Part of a small language model's weights.
Size: 15 layers, width 256, 4 heads of 64, MLP 1024 tanh GELU, vocabulary 8192, 14M parameters.
MLP neurons of a small language model. Each row is named by its layer, matrix (down: output weights) and neuron, and shows model dimensions 128-255. Each number is 200 + 20 x the weight over its row's rms, rounded and kept within 0 to 999.
A block is one neuron, or neurons of one layer that tend to fire together. Before each block is what it responds to, as a language model described it from the Wikipedia text at the highest values.

Responds to: Word-final completing fragments. Final subword pieces that finish a word split into several tokens, such as Bangal-ore, fur-man, support-er, femin-ist, usually right before punctuation or a space.
L5.down59,178,200,218,230,178,186,217,194,201,206,215,206,194,162,187,184,229,209,171,221,190,177,210,182,227,200,192,189,221,183,199,219,240,212,169,182,230,202,239,194,193,230,212,210,201,187,195,194,201,182,205,181,203,200,218,233,186,220,201,210,194,209,205,221,212,214,185,166,192,194,187,184,227,161,163,177,201,201,214,178,182,188,242,222,211,225,208,175,210,187,187,192,170,206,188,183,211,217,229,209,212,197,202,198,222,227,204,235,228,206,193,228,205,192,159,197,151,162,163,174,195,154,226,207,160,215,199,203
L5.down143,199,231,208,180,208,184,177,199,210,202,215,230,232,192,233,188,212,202,224,189,194,228,202,221,201,210,218,240,219,200,193,180,191,189,205,191,177,182,209,216,185,195,179,195,177,195,195,197,205,176,200,210,192,217,182,182,189,217,235,201,170,246,209,201,174,228,214,188,210,181,212,184,203,206,201,157,193,217,199,209,226,187,210,200,183,224,206,224,176,224,235,213,206,188,210,211,215,197,201,213,206,200,233,192,220,193,213,185,195,169,151,235,206,180,203,218,192,220,200,203,186,186,153,183,210,173,209,211
L5.down184,210,245,167,195,158,237,223,168,197,214,193,181,194,186,179,197,196,216,206,192,184,192,196,233,180,191,221,189,209,230,196,229,186,180,224,182,215,231,190,175,216,225,206,180,196,181,228,206,225,203,150,194,211,194,209,212,223,201,187,214,204,194,217,198,181,200,183,181,180,192,200,184,187,231,192,186,240,214,225,181,206,235,202,223,216,209,210,197,189,196,208,209,215,174,201,214,147,189,195,210,207,219,169,200,263,213,184,185,198,206,195,213,201,179,224,218,217,198,206,173,197,184,218,147,199,220,184,213
L5.down221,238,184,231,183,209,182,208,193,198,212,188,228,228,182,232,180,203,194,230,211,207,181,199,211,220,185,191,201,206,228,212,173,221,198,216,204,194,195,206,185,199,196,175,236,196,213,176,183,196,211,186,194,213,181,190,212,255,222,174,236,215,183,197,220,180,199,217,229,213,167,239,193,194,187,161,182,187,212,202,185,199,203,205,167,176,161,239,231,183,175,214,204,175,220,231,185,196,203,175,226,182,202,172,205,228,208,206,237,152,208,234,196,168,185,187,224,213,196,231,226,201,187,171,179,169,190,194,244
L5.down729,211,226,220,219,185,226,198,214,201,186,211,201,199,168,197,213,218,194,196,233,214,202,189,190,181,227,209,196,175,202,207,185,185,171,223,207,230,168,174,223,201,205,180,200,175,166,185,216,179,209,203,225,219,205,196,167,186,185,239,165,218,183,182,198,193,222,240,211,178,155,224,230,192,204,175,178,164,216,182,173,240,217,219,157,231,215,224,210,200,189,185,204,200,218,219,229,201,224,204,197,179,201,199,174,233,204,218,163,211,186,213,203,218,169,196,204,219,194,210,199,184,174,195,184,192,178,191,228
L5.down877,221,173,234,217,200,198,190,202,207,203,218,177,232,199,221,199,215,222,221,218,178,214,183,183,187,192,171,193,201,202,234,208,204,200,180,210,164,216,203,243,193,191,222,235,220,207,174,179,189,202,232,204,211,213,189,222,182,159,142,241,201,220,220,218,175,213,202,187,191,189,209,223,234,194,230,175,207,164,217,186,177,180,188,197,216,171,196,174,181,205,183,179,196,183,212,210,231,184,208,215,162,199,236,213,194,187,234,198,219,199,179,194,214,199,196,185,211,211,169,201,184,182,245,194,185,218,205,237
L5.down947,182,187,184,203,198,201,208,225,178,200,190,213,223,216,195,185,196,210,199,234,232,206,221,238,193,209,187,205,209,246,239,188,215,172,189,184,162,217,188,170,241,214,190,234,216,174,201,237,218,210,221,227,221,224,191,198,248,188,184,181,173,219,204,227,208,173,176,180,203,223,217,207,198,204,148,185,188,241,162,207,213,236,203,184,174,197,177,205,221,197,217,168,170,192,206,189,186,196,208,204,235,202,206,218,195,229,157,209,190,207,166,200,178,185,165,203,239,188,203,176,226,193,194,209,189,204,194,176
L5.down1000,212,169,188,182,202,207,194,243,195,198,205,221,203,232,168,181,185,204,200,205,166,227,191,189,165,255,172,200,216,204,180,181,221,223,210,183,185,228,219,184,182,228,160,199,172,155,181,199,216,188,221,203,219,186,198,188,240,202,174,196,193,208,211,210,202,176,193,192,205,193,180,184,196,215,209,180,187,225,196,169,191,200,206,230,205,205,259,193,213,175,201,224,176,206,201,185,195,168,184,205,178,173,230,200,186,193,212,209,194,225,209,237,196,195,167,188,231,223,217,206,237,238,208,207,245,200,143,225

Responds to: Mid-phrase continuation tokens. Mixed cases: "of" after quantifiers like one, some, many; "|" and ";" after numbers in tables and stat lines; and mid-word pieces of proper names (Shre-k, Fr-em-antle).
L10.down1023,199,181,198,149,180,179,194,205,213,208,234,206,242,223,215,216,184,186,209,213,190,196,184,215,217,196,203,210,209,195,178,222,255,201,185,211,212,186,173,215,180,217,155,245,152,219,191,167,171,213,169,165,197,187,167,194,177,186,204,210,180,224,196,181,204,210,200,174,214,168,208,193,212,191,227,213,242,172,196,205,208,193,193,194,228,204,177,243,230,197,205,186,200,184,194,218,214,238,213,202,181,207,216,218,200,190,217,219,196,221,205,198,201,224,196,177,208,178,202,174,181,211,235,190,197,186,195,193

Responds to: Word-completing suffix pieces. Final word-piece tokens that complete a multi-piece English word, often a suffix such as -ter, -ions, -age, -es (screenwriter, factions, outage).
L3.down45,230,203,198,196,208,231,188,180,177,226,200,215,202,206,212,199,213,172,216,193,224,214,188,176,184,183,200,189,173,199,220,180,209,192,230,205,212,189,207,216,184,213,201,174,223,217,191,211,220,229,171,200,209,187,194,198,184,185,243,198,192,214,204,224,255,182,191,187,208,182,191,192,200,197,162,156,190,224,217,165,191,185,188,177,229,191,176,199,207,228,177,177,205,215,208,176,199,173,228,200,187,202,178,170,191,161,188,196,231,193,183,193,217,221,196,201,221,178,194,208,180,202,160,184,175,194,202,192
L3.down54,192,201,210,187,222,181,208,197,220,246,196,200,227,192,205,229,180,212,183,219,258,212,203,199,157,155,233,181,207,219,225,212,164,222,197,170,179,222,186,215,208,205,219,223,189,214,194,188,196,227,210,229,182,166,216,217,182,184,214,200,186,196,183,144,209,202,200,177,186,226,199,192,201,206,194,202,175,218,197,218,206,218,169,181,209,213,204,158,182,215,183,221,185,196,177,196,198,183,203,240,216,203,210,185,178,229,196,200,207,210,212,185,232,213,188,211,261,177,207,236,199,163,214,193,201,182,169,200
L3.down114,218,237,182,193,195,189,220,180,212,244,220,208,205,172,209,177,192,252,190,193,225,228,188,212,176,195,203,224,177,231,181,185,214,193,226,192,170,152,220,218,211,207,177,204,229,212,216,192,194,206,184,180,177,218,196,188,187,251,193,189,174,224,219,210,192,220,203,205,213,185,207,232,198,232,187,198,206,209,200,177,207,177,215,163,222,223,210,171,196,184,168,230,198,174,199,209,202,184,194,216,184,185,213,174,180,201,186,194,181,195,168,189,191,178,208,172,199,154,202,194,170,207,193,232,201,179,208,234
L3.down118,227,184,195,209,216,165,165,210,179,195,193,192,203,180,201,175,209,205,217,194,192,225,197,187,212,215,221,200,202,185,192,168,228,167,222,201,221,221,185,217,220,217,177,241,207,198,205,230,173,213,206,153,186,198,193,198,206,203,215,227,194,206,208,219,185,175,243,229,177,189,181,211,182,219,211,186,171,217,213,214,194,206,207,236,212,169,251,163,191,215,136,240,185,210,203,237,191,221,203,207,189,180,213,192,203,176,204,180,188,185,201,229,211,178,210,211,211,200,193,230,233,240,198,178,253,206,167,184
L3.down278,200,187,161,206,209,243,198,190,193,240,203,223,216,206,180,189,188,192,186,182,158,188,212,197,231,227,210,225,181,190,233,173,198,246,209,199,214,190,137,208,156,182,168,177,215,180,168,199,197,196,226,177,207,211,181,198,184,221,189,228,205,213,179,183,208,227,184,215,192,221,204,230,193,197,238,199,216,211,182,209,185,199,214,189,181,198,211,203,195,193,191,192,214,234,199,187,214,201,180,191,194,215,202,191,198,191,198,187,173,241,184,246,182,188,216,202,199,147,203,195,183,181,225,203,178,191,188,205
L3.down506,194,238,188,185,221,213,211,168,176,224,232,181,174,190,245,222,159,186,184,193,206,210,165,187,208,190,158,211,231,233,184,231,218,204,205,162,191,182,227,210,209,232,176,179,246,232,190,176,206,211,209,194,228,197,215,212,183,238,180,170,195,185,174,214,197,226,202,179,183,201,225,192,221,220,183,209,196,228,243,182,228,224,222,208,154,196,206,199,219,198,196,196,208,213,198,205,203,200,182,152,190,199,160,195,197,203,182,239,224,250,178,188,208,221,189,215,183,219,234,181,203,183,210,193,185,193,199,180
L3.down955,181,172,188,189,202,216,206,164,160,190,175,175,196,213,192,214,188,182,187,205,197,188,190,190,224,198,220,206,220,215,228,241,185,198,149,206,184,224,203,199,200,187,221,239,217,199,156,204,217,188,217,176,182,197,217,186,170,234,201,230,227,202,151,192,222,194,202,166,165,221,233,183,194,193,190,235,210,237,168,214,214,200,189,189,192,184,184,169,194,206,186,204,202,212,229,183,193,224,182,220,159,166,193,186,209,226,178,229,202,208,174,186,224,169,220,201,191,195,181,205,196,207,189,225,190,200,188,197
L3.down987,180,201,189,194,193,215,209,177,182,204,254,192,209,166,215,186,177,185,198,234,218,242,204,217,177,213,208,174,229,181,210,215,212,220,206,187,191,205,184,224,222,211,197,204,209,203,203,231,177,183,191,193,205,189,129,172,183,170,201,220,200,204,190,175,179,193,197,185,201,221,222,197,179,191,211,208,210,233,198,195,192,234,200,226,186,195,189,215,201,215,190,179,227,201,205,197,170,207,225,195,198,210,243,191,170,208,220,185,201,218,183,201,222,216,162,230,205,157,179,199,201,193,200,218,253,222,230,192

Responds to: Word-final subword pieces. Closing fragments of words split into several tokens, especially names and rarer words, e.g. Sabba-th, Alep-po, outlas-ted, Orléan-s.
L10.down282,190,203,203,215,215,220,201,203,181,185,200,191,228,214,201,225,198,244,195,216,191,199,178,174,188,172,191,179,176,206,231,193,191,192,231,206,173,183,182,191,207,207,197,219,209,227,183,177,183,228,231,209,197,192,200,203,174,189,205,198,189,224,207,189,198,212,185,211,194,190,245,210,227,203,257,200,200,195,212,224,205,181,175,195,204,222,201,204,174,170,215,238,214,172,197,199,199,207,217,171,190,176,190,221,241,191,186,163,219,217,192,228,200,201,207,174,160,214,215,192,186,206,185,208,158,215,148,202

Responds to: Split vowel-pair pieces. Word-internal pieces beginning with a vowel right after a short piece ending in a vowel, splitting a vowel pair, as in Ho-us-atonic, bo-o-ster, Le-ad-er.
L5.down102,203,240,190,215,200,189,192,197,174,244,194,211,196,188,222,193,177,234,196,203,209,173,229,188,195,193,180,235,200,224,195,201,198,176,201,196,199,231,194,186,197,212,177,226,224,208,185,254,197,238,210,207,222,214,225,231,191,192,158,198,210,170,200,185,198,202,222,177,170,181,234,224,224,206,185,201,177,177,239,189,169,190,188,169,191,177,216,227,240,231,208,198,206,260,184,213,217,192,200,182,161,198,203,218,222,200,191,188,206,175,199,218,226,191,165,179,181,190,234,237,203,192,193,209,195,211,184,189
L5.down161,210,180,185,159,183,226,209,207,164,186,209,230,236,213,216,209,191,216,246,195,169,198,211,172,231,208,232,199,194,205,201,199,219,186,215,207,194,198,207,176,214,205,197,191,210,232,200,241,193,202,177,229,204,189,181,180,172,211,202,214,242,190,243,188,235,190,196,172,197,185,196,188,194,182,207,156,234,227,183,200,181,202,203,198,176,195,217,218,207,217,181,221,230,193,195,199,194,250,230,188,214,191,213,194,227,192,228,215,183,195,200,199,173,190,189,203,183,228,211,193,196,249,211,198,221,223,196,215
L5.down246,219,245,201,195,219,213,146,197,217,133,196,172,177,206,186,210,175,172,167,182,187,188,194,213,197,201,226,180,192,169,213,184,212,169,212,176,206,225,212,186,179,213,205,218,192,191,180,214,199,228,212,214,221,181,172,207,213,200,202,188,205,202,182,207,177,217,197,199,177,232,207,187,265,229,180,180,194,195,171,199,210,189,204,222,215,219,194,162,194,201,191,225,195,192,232,223,195,183,211,223,222,213,196,191,200,196,193,190,175,200,199,226,214,211,206,184,185,196,188,208,184,266,201,238,207,184,156,226
L5.down370,210,196,193,179,201,218,180,198,215,203,210,193,200,192,212,225,210,253,201,188,174,197,168,224,181,181,212,203,237,202,178,195,193,215,176,163,195,182,213,187,208,172,159,209,179,158,194,195,180,198,137,204,190,246,224,185,209,218,195,194,227,214,216,155,188,198,168,189,209,238,201,204,167,183,223,210,213,224,183,180,188,182,224,174,214,219,188,163,247,192,227,171,223,223,191,228,227,217,199,196,170,203,217,195,166,194,193,217,199,166,221,187,225,232,205,163,194,198,194,196,227,198,187,196,221,195,185,194
L5.down551,182,192,198,195,224,167,210,224,225,166,206,181,203,180,188,215,148,210,193,216,207,221,223,189,210,239,233,205,209,233,187,195,193,211,170,216,215,173,213,208,209,172,221,203,201,182,170,216,217,203,249,176,232,196,176,201,202,193,215,170,196,238,221,208,220,219,185,217,169,153,221,191,191,154,205,214,198,222,195,182,195,210,214,196,220,186,194,194,159,209,210,192,202,183,191,217,175,204,186,221,221,196,216,209,190,215,215,206,238,208,202,250,197,219,204,197,147,186,214,201,218,204,223,214,215,200,188,231
L5.down798,211,228,162,209,206,196,228,211,205,185,145,191,176,233,219,167,206,195,189,193,169,212,184,202,190,159,157,191,189,212,195,214,181,151,219,202,194,209,183,202,211,177,198,165,199,202,175,211,227,236,218,207,209,216,203,178,228,190,208,192,199,163,233,192,202,204,183,187,216,213,189,189,197,174,172,208,217,224,242,206,205,204,203,200,185,154,222,174,196,195,200,198,251,227,222,221,186,200,218,195,177,190,200,173,212,186,197,198,227,224,210,223,230,214,174,201,171,222,196,189,204,226,182,178,210,192,195,220
L5.down819,218,218,188,184,184,194,222,184,211,196,185,223,243,190,176,211,170,220,180,177,203,204,232,214,200,207,210,227,230,223,191,216,191,184,206,159,200,188,202,210,186,186,189,159,243,208,200,173,188,199,193,183,221,141,171,220,194,222,170,177,173,200,188,227,192,216,201,189,202,220,216,207,189,203,184,181,218,185,217,203,227,239,177,199,204,193,205,193,155,205,190,180,200,169,205,192,197,186,169,194,233,224,201,211,228,189,201,230,205,191,168,219,189,168,224,228,211,169,197,203,165,204,231,199,234,202,242,205
L5.down952,199,199,212,215,220,227,236,207,203,188,194,150,211,189,139,208,209,168,199,209,202,196,210,210,203,182,188,202,194,192,203,231,213,183,216,190,209,229,196,218,222,207,215,159,213,193,179,182,187,177,194,194,220,185,203,199,211,179,206,221,163,174,200,199,202,195,180,220,220,192,199,185,189,190,182,219,227,209,214,241,201,206,192,195,188,204,184,216,169,189,195,205,186,237,204,204,146,220,209,228,234,202,211,187,209,186,199,204,212,210,155,256,219,188,176,140,186,196,190,181,239,199,159,156,219,188,184,220

Responds to: Partitive "of" after quantifiers. Mostly "of" right after "one", "a number", "series", "all" in partitive phrases (one of the, a number of), plus some number words like "two", "forty".
L3.down58,209,193,216,196,209,197,218,232,193,171,196,224,176,207,249,231,193,236,182,200,186,204,163,211,194,180,158,194,223,200,234,138,188,202,185,197,189,212,206,203,173,201,194,206,191,202,194,190,196,175,201,198,218,214,199,228,209,191,198,234,229,193,176,168,212,205,205,178,206,202,182,231,213,188,195,162,180,172,186,206,198,184,217,166,164,150,224,188,198,174,205,192,203,238,192,214,226,231,174,204,216,221,200,220,203,220,209,217,200,187,181,208,185,208,201,202,150,167,203,182,200,225,216,217,152,167,207,189
L3.down129,219,192,181,208,211,219,219,182,192,202,195,196,194,195,195,186,182,170,197,183,195,225,169,189,177,197,241,194,228,203,227,215,169,235,221,191,205,212,233,191,206,196,190,177,204,208,188,211,200,228,214,229,202,213,222,154,169,205,181,199,214,195,191,171,223,184,226,162,193,203,181,207,203,209,206,192,199,226,207,172,201,229,176,178,166,192,184,211,202,159,187,216,220,196,210,185,217,212,231,214,187,213,183,157,184,199,183,199,227,191,207,185,236,187,179,243,210,224,195,196,220,200,197,204,207,170,176,166
L3.down207,185,216,240,202,200,206,212,202,218,196,180,179,185,202,193,228,239,205,205,228,168,205,187,219,212,185,201,183,193,210,237,185,207,209,210,184,226,156,177,176,203,170,187,167,230,194,226,196,169,199,159,202,214,206,186,179,194,216,187,223,195,241,211,229,175,198,198,186,191,193,190,198,196,213,178,177,204,192,199,198,191,225,185,193,194,218,237,196,191,245,207,195,205,209,200,216,216,206,206,200,207,194,215,224,193,208,170,198,190,188,176,202,181,220,212,222,219,176,218,239,180,228,211,209,164,189,197,165
L3.down318,175,184,238,223,235,190,201,200,178,208,193,164,228,175,221,223,192,197,182,204,204,210,195,204,206,231,211,210,204,210,203,241,200,232,177,201,199,210,209,186,214,208,206,204,213,211,191,196,183,214,228,209,234,171,223,174,217,212,198,208,180,207,193,198,187,197,192,226,215,226,226,200,219,225,198,188,217,175,218,217,245,221,201,157,203,193,230,232,168,213,221,223,220,250,223,198,232,171,203,214,192,212,153,205,211,221,191,209,190,215,202,215,180,176,197,201,211,195,197,234,186,160,165,193,196,171,173,216
L3.down452,216,244,204,216,169,204,194,192,200,189,203,195,186,192,203,196,248,164,206,228,171,216,229,179,167,175,219,218,201,173,178,193,228,217,237,208,254,190,192,212,188,195,250,187,202,195,215,234,170,201,164,192,200,209,195,199,227,171,209,212,195,186,212,193,212,163,215,184,231,164,212,180,212,222,213,241,193,182,225,239,193,206,210,184,202,159,191,181,205,204,195,186,206,207,192,222,235,213,202,179,173,197,198,216,200,213,194,208,197,174,221,197,215,205,201,204,203,202,211,159,192,194,230,222,202,230,161,191
L3.down613,208,203,206,201,180,201,204,204,130,198,198,164,222,218,195,207,176,200,202,197,205,233,211,199,223,176,234,199,196,180,257,213,229,214,204,218,198,169,195,214,211,196,168,190,181,210,201,189,175,179,202,200,179,196,207,201,191,235,195,173,174,188,207,173,186,189,225,174,213,203,206,188,229,230,225,187,175,173,191,194,223,239,195,180,172,219,186,199,195,198,155,181,194,189,198,187,182,220,190,203,179,222,222,186,222,235,168,181,227,196,190,213,193,180,238,201,225,232,195,159,220,204,205,206,191,207,190,178
L3.down829,226,192,183,208,181,219,244,190,176,196,159,198,225,189,211,190,181,190,218,210,204,209,153,165,190,185,186,186,185,233,195,188,207,239,198,249,196,211,182,222,199,206,213,172,195,188,179,193,205,218,191,189,236,211,180,218,177,195,206,174,184,187,167,195,156,203,168,186,237,178,194,172,182,241,228,169,234,165,217,206,231,199,207,171,182,242,218,224,174,224,183,185,233,219,210,190,193,222,210,233,186,207,213,188,211,246,176,178,177,179,187,222,202,157,252,194,220,261,188,211,212,177,180,199,197,208,184,225
L3.down990,191,210,223,227,197,223,188,186,178,192,165,182,226,188,225,224,186,185,219,226,200,190,177,178,192,198,194,169,231,202,229,199,226,223,182,193,187,220,183,201,198,199,204,182,215,193,193,205,203,226,207,187,231,187,189,207,189,204,181,207,178,192,184,194,175,217,178,166,192,206,205,188,189,214,220,184,197,171,203,221,202,175,163,168,214,161,221,195,195,144,168,192,226,194,206,194,206,217,193,219,180,205,188,158,205,244,191,162,216,181,202,205,223,187,220,198,186,239,191,205,192,182,230,196,219,184,220,206